config.yaml
head_dim: 64
bias: "all"
lr_head: 0.00593
seq_len: 512
MLP neurons of a small language model. Each row is named by its layer, matrix (down: output weights) and neuron, and shows model dimensions 490-585. Each number is 128 + 32 x the weight over its row's rms, rounded and kept within 0 to 255. Numbers have three digits each.
A block is one neuron, or neurons of one layer that tend to fire together. After each block is what it responds to, as a language model described it from the Wikipedia text at the highest values.

L2.down516:086077111178126138175115056157094112101157117121102104119159077137127107132156133144100170137139131127131139055105138129147156101146161133176087177187111095129093148096181133116085093179079104116137128151179170141172203116135077023059122090138099083154135130160107148077153126127146174155
L2.down764:143138105165120167151133132120124099122131113170068122101177086154142084105147167142126105078151102159104091155132129095113110071141138114116123150105077138133172119113063131140186105043176102141180097143110139087116123085114122185164130093153075118157163085138129095176114141107113208131
L2.down1574:101097102099200121112120124139084158137140102122120077092170127128143117143157145195102107154075148056139126170134190127180145051067086091106172086111079151157154107145155165101082105137076109132125127138135165160122162179150162154130138134125163155110145124165098169086132107133161116174
L2.down1749:110106134101077119188103109156137151143128109178094140159137140132126116162133097133113141054099164144109147177097169152176122115151121147082135110132084128097127078137152118105229143076157067160097087204129102106108119169147074144133114106143086153120100149122178153138108159068103157100
L2.down1985:128149166200128126151145215169136120138087190127110115193057161128117075096167135111111129090080120136115119146158064102126143110111110131111176164134197098126126079128122150145145122171186119142163163186106125146144142143192121124171171131174120109130131100083136138196168108111106120127
L2.down2011:146133152147168149121138134090137134132139143154119187117144049100101144153141152090108075128116108185109149095097159148080132125114067154086131147105120119095149124132067142137142172128162102106122108133123137182114114099112084197088142183141088077082159139188105118133151138114166142131
L2.down2147:083169149132103167122124105098104095135104139135110172140118118108099105169111111119179103079133115093117123108135095136164172089068148081136073168144157095207098086058120180151098122130197149126180144113101146103160130078157171103135103118132166159108150096115098142084079132149135138125
L2.down2492:080113174180146121112116143193122095120096150140103157180128162098099143111181112115124092100122101143075170183162136165105199149162103131132124181158145106097075114088116129159162076124181125216086100120176184124129163090143079093109102140115153103181090120066121159044128160087125126120
Description: Subject pronouns in reported clauses. Subject pronouns opening a clause after reports or "what", such as "reveals she", "believed they", "what I"; also institution nouns like government, Assembly, Council.

L2.down271:115140117123182096181126105160089114095134137088118120109102120113131091108096145075115106143108100143113134148107056099098153140151146173159104131136103122134111157155088064135089153198214140183115118147111163111110186081155146078120141159093132100129139154105121100198174145187141117089
L2.down274:148141109112137106137210089145132082138113146097136135101096153050151126130105098158172098160187130164143090124139174208127146148104109132076134162104115134138134117107142123142098134119144161111181109158134104179108147088101126130131114187169097117148107094094113151156146131153140068108
L2.down797:137194120120147141088108134083117115111152138166168119097145162131113143141171117162192124156100156106172120166149100182128076123120155088130088093089102156121136213078114183163096149137128074131120119128113126153158153117119132163150102126175151127135146121119128154149180103099103112104
L2.down1128:132135195138133091066137145130111105119182118120091150100146123148118128132104183107137048166067166131079178094080127127124063164116092131070129128038170152112176093099099071139099170153171089110163102138105078085193097129103164151147130126097162096117181094106145099082186149163100133159
L2.down1339:182126170115127139055162138141132133151158120130149112151100187129176141153166168064132159142162192105133155108109127140095090152106142160083100195201108130146111099086109154162174086193110130125185107109163178124093090125188139118167164189155107158106115201131135087165171121153090119059
L2.down1654:145188097071140108192117106106202128131113154155093084101103167133121136169124133142087118150123112120182158156148154158152127140121133111129143142078115138139103122110060183113175090112100210148108141055090071138133168129126212128101087160146128133115180140124134103087150138092155166128
L2.down1994:155095138154128116139157092096208117147149185191085112136109152105148165113165106122195092117149111121124135129112123157114160185175137133112130115100189195165140128147105118124117099177104107130113088164090061124084155100129135157148139137108079105147102156145133120145158047115118098138
L2.down2447:163145119118115148144135084164071136154116129164167119138116136142140143094131149110161061105128133061163136121118161098192088133162096122116176088138098090130115126129105160103111088104133135171103161158091200129143115170107083117180127136169076136127072104102144106108133100092125129102
Description: Indefinite article in definitions. The articles a/an, mostly after is/was in Wikipedia opening sentences defining a subject ("was an American", "is a moth", "is a Pakistani").

L5.down462:114135132162170086087103151144136078131147101182089081080109141123150155133124098122168095170104123115127135170090094133097148110191127128141135068093162111155107128145135118106090161128156078165085149141162114095241163160121131147073144191151106126119166136157095193080113165095120171191
L5.down1072:180129204116120107105115154134098132204132083165095111124091163096135115097106161138102055146111158099115101121096091173091144120119146108123111146101122175175149134162125144179128149154140106067086129161082141134145154123106109189119135122117177126160100179098130123128159150158093184126
Description: Indefinite article "an". Mostly the article "an" (sometimes "An") right after a verb or preposition in running prose, as in "played an important", "is an American", "calling it an".

L5.down618:109088102195083086151138125076099133074104187121117138105147154125059118096139166143141096126073108183102116101109128183164149150130192126155124109116091139122172127182082092079135126143151087168160103128124143101142162155142128066140152107152124132120089154112131167108159091120098164110
L5.down676:115126165116089073193122175174081136158055152122129137174146175208148127109119141072111147113106130117118144133092143091164077144098167187097157149121071152136158160103147061155129086116097131172101152171114180228150194129128128143165120094151148045136138099121100147095137138127093164141
Description: Clause subject before verb. Subject words that open a clause and precede its verb, mostly relative who and pronouns I, they, he: a woman who took, what I'm doing.

L3.down264:164109079121091130173179130083119126118082129135130112132166087141119110091125154144180165086123155111086144134137093117066083201076107143134150115167076127159157170151167122133117082119128146199054185168063138174126154142099113077112143109158192174112094059139125135121134097119070109146
L3.down558:183117109150188149153115100109093161143152131137079132117137134137143123094108155153134136134184166172116143147176133129112137103109151144102098128146092148136111120090118151188124138123186150111080114068120103169150124151107173112174142132145166117153127119114104121157117113111144112154
L3.down1553:094165090158090144099164165231106126109116192159129097221141109141130141148108112100173121096171162111118136156125126132125125126163132139107179120128130070156104138160148111133129131136158126143152180137142133175191132152136202169130138131172108153099175095142125160129190037135101157120
L3.down1607:123093125136125119100081166180123132064154135132181113149122174133142185123058079158101133103128140129082131079164101095126155103134150119148065146156173108151083134128143157155134116159147119115141194160132135126101082143085088102185161201155130205095102100151092141212109163174145079142
Description: Year digits in headings. Last two digits of years split after 19/20, above all in section headings and table rows, e.g. ==2022==, 2007–08, 1960; also first cells of table rows and words inside titles.

L5.down831:127129200108101155077092118136105092055125060128153127186066143169156115128148130138117183105163131118148091129102158145072153105169078142099119102128113153149169145140109128150155115177054145135136130058164050126089142139136185189100113144112130098167144149113116175153158167075149130136
L5.down1869:113158171136124111111104136162136174158079136146098146141156110110140169091086106069143157135155182115121136120156111148160145094143144068096104110116113101165093129147112157144159151111120108054116157140119075155094183159119150104133114129183080077146091126108115133119142096131131105118
Description: Biography birth-date lead. The word born opening a biography's parenthetical birth date after a name, e.g. (born 1981), plus following month names; weaker on table-cell pipes and numbers.

L2.down149:131161099122144115122163108137135101187118142144122093116095160139100103130096077152180113118146153091122120135144088090174123161139178149158055128091136121136048107140110109089106159118151149173151136143119171142146129108163131088178108131091155170094156152040146151148125114157165122092
L2.down430:115175133094122143160130126152182130191120169116093132097113096214170176164105163120112162149051106110113134140138139185089138175103082176136168122098074110088148108112116115199137188121171180135101135087164106112119092125138106144158076173090110159093126153111176111135131067154058072105
L2.down1004:095118060129096104134137158143108143146095127099132133151109106087094085108156132115120154118227107164129170115152187141121068103173120125166144145152115093100070130120128113137094137134098133162067148117155073084191176120139079093136123116108155149141118114122126196169113132164132140164
L2.down1432:206106142096146045161140140101108134128127109156135133110147087149128097081142084125157139158170100094104116094104163156105055127123132082110136135113095128119144150084128153183127189116114139159116096142141175120110170084098154112168126092156150143131097094159115205102169125153161107132
L2.down1979:134108113078112140091122104119138190135111116149151145089159100143130103079089106096077152054173100112158141092109105131212101218113059157155155093117082112124162115117124124125137157119148102187134086142128117118147180138089116101131111131182103132164133144121120152136107116138114187121
L2.down2164:209135149181179128083154124164174146104089103095211153124162036177108131062122184093179126153157092078153134151149123109104112115170101118141108136127092060135144151074109123136220089109093206118123077127106114172120135142160114100156142107090122134156130093154093110179064078190112126113
L2.down2191:139159115105138103155156125093089156089119131165143142125113114151113112113164139161119152134136082160200102157140111114093134127072111133130089148098100137064137090121129127101137095137062124184192133142148155113156135129065162092139117113085102121122149088111200108138075144120123144131
L2.down2443:136162130111087108150128116127070161132166121114169138130167115135125132130079104092106158115129164128109090124143193166156079084182138111133111068143081062141173124095147116131102175064068149139140132138048088153103147155126119125117169155103135155130094141148145086126138114110098133173
Description: Word after "the". The first word or word piece right after "the"/"The", usually an ordinal, position or time word such as following, first, next, back, left, early.

L3.down968:140099156157121107084085158072137128143126158189127109145111144147161149125105172125143115099107160089150107081109097102122090199155138161173105113089211188157132128149059108161063144149137144139185073152131116120177070117150155192107140155072130102131107111100133111103129110154131158096
L3.down984:093147154135105120076146123103118119146108166109086098077135152143155135067122148141152147123124156157068130098060140200141132134075068159059152113155132151175128076075095139085100118156143124136152059104161138097050083133121108117092111140082106109152101099151148151139085113119166081145
L3.down1575:089160158118189072132118162098079111176159121134157165131149139110147113151106114125095157155085146092134145135136090156152113142128086059170135126134123142175151145166169103111094101164179038061111148047091148183168175148155115161160155106124160101159135130142164118110132109184147084052
L3.down2263:128181083090172140129101086131137106142125144182157105105121126124144175155105125125113132084177144105189073149113083147170090121180169108101059110180095105192120163103108085114134161111156141105113085144103093088129121056131140130091086187120102119081169117133137149114078186102080136117
Description: Indefinite article "an". The indefinite article "an" (less often "a") after is, in, by or to, as in "is an independent", "by an unidentified"; also scattered mid-word fragments and hyphens.

L3.down248:074098115057145148151097135149212172208154137103123142072172134160095107097149183151084141168064116116050138182146122115151156124184159139135153182112134081116125105121114142110076150162141156179117191132162115128144096170158124175131141121141123120112103202126142218111107161159083171189
L3.down1107:139150088107138169142132099093138127154175052150100112150130097114121152111086149093132112067125161155088130167158167185164120059141133055165088154180141092154181157125164114085138094145141148108171198162134255198155141134150112071099116106142088098125080110199116132103099111123047136173
L3.down1121:118127120105140128085109130197105115070150097083171108169111188162046156143076113152116124135114120140201142130085057069198102197106129175092165160095068124118090103145185047205139170126137156159173121100219116089109096195178167114147137175070101148125122084101165168165088140161055126154
L3.down2005:167170125144127095157094119096180156186141134100131108117141119135105121131170091140099132129132166093160098090107113104146141114124171079117080146177137159149158148100171112119142094159091089174164151121181148117106030174161130161096070156060195128152171202175141128119084121157131077111
Description: Word-completing piece at paragraph start. Second word piece that finishes a word split at the start of a paragraph, heading, table cell or quoted title, e.g. Hom-ey, Jim-my, Sen-ator, Card-iff.

L2.down47:178126086117112120103067089102095171144110110142137069111096133142088162144121130078143099089182176126147136125167111122085162085151119095111127120113110140160121079123153091074135071104144136150098091150140109135106096127107128123173086172150151159189140074168121072191145099110190084147
L2.down736:198191125133126155124063125063036085066110122171174154121109106193119147105099088073121106162114083127084127163175177093181114163084142150185105148101164190168126125177116129169124117171106150134171147130157132104090075117076166139103132160123107144085084126135157172144164088062107163145
L2.down1773:087127100175147153134080115172182135180081119094136117091141129105141145150086173127090133164118125097167145079112143112120152142115114101103189142147183113172152124156085089141117074131145068155107174105141136126171145126137092192166134107136170177139122114137172131164153125126120168139
L2.down2034:207168092129075063101137133105157135114068144071139100175111115130104170146146068113133137128104105102122095200101141120187125163156154159110114135133130103159148107143109172149131108075125115048158151115124102132121079115110164080077070172117109142171152175119128154127101154129105136139
L2.down2118:166125077153099123067082121136196143087121107103128136130117163164173135112145101136159127090151102124171135164125106139186121103152057150106107115117098193110137092087108107170120074104152114125161113137167187127144078068098146132137104162082081168089080113119105124183110120148156133140
L2.down2160:190103118191123093150157101151109117102128124190104158113103142138126176075117134090159145130140105133117129116119159090158137145155123113120148105139142108135151158125101115204191080075116131091078120151147097109078150053128101116094161166122157124147109130111132090179197162121112148096
L2.down2310:152186129112151185128140144088115086105136122140154128123137128158100125171148135124112054121095119163161090114129140155153125096155165072144162138090151129144147169168118160111106112118191103162119089162080131158177153155124125143187151134158158206126111102114094147107196130126189130175
L2.down2342:130130086089110108125098119066140184141098127175105111091138070129149182084167184093144156037150075080129141139126155130108117071195119075174094121139180149192148086146118120132165165160090154155176121137124120171103090140147156110144139149050139171116139156129136136162110095189131148098
Description: Paragraph-opening words. First word of a new paragraph, often its last piece, typically just after a section heading, such as Born, Formed, Similarly, Meanwhile; also table-header pipes and colons.

L5.down1660:139137151122088130151082162129138150090083124145123137190111122201155142138151157145083109074169127097161134120074097075055115088138068166207112142173095112141149114126173145123133132113124046181167156076146094072099112175159114143117164113175052155108132105104102144107139137074108125117
L5.down1680:159105159146165090114117103139119095122149115135096072132116102140135208087120101134171153125153151179099113111131080026131132116095132173063108165076167104188139153152168193086095117142195136089086147139086037110149144127146063110093116104113067146129128133159074157111126103107149125089
Description: Decade and century numbers. The "19" or decade digits in period phrases like "early 19th century", "late 1980s", "the 1990s", plus some foreign-name word pieces.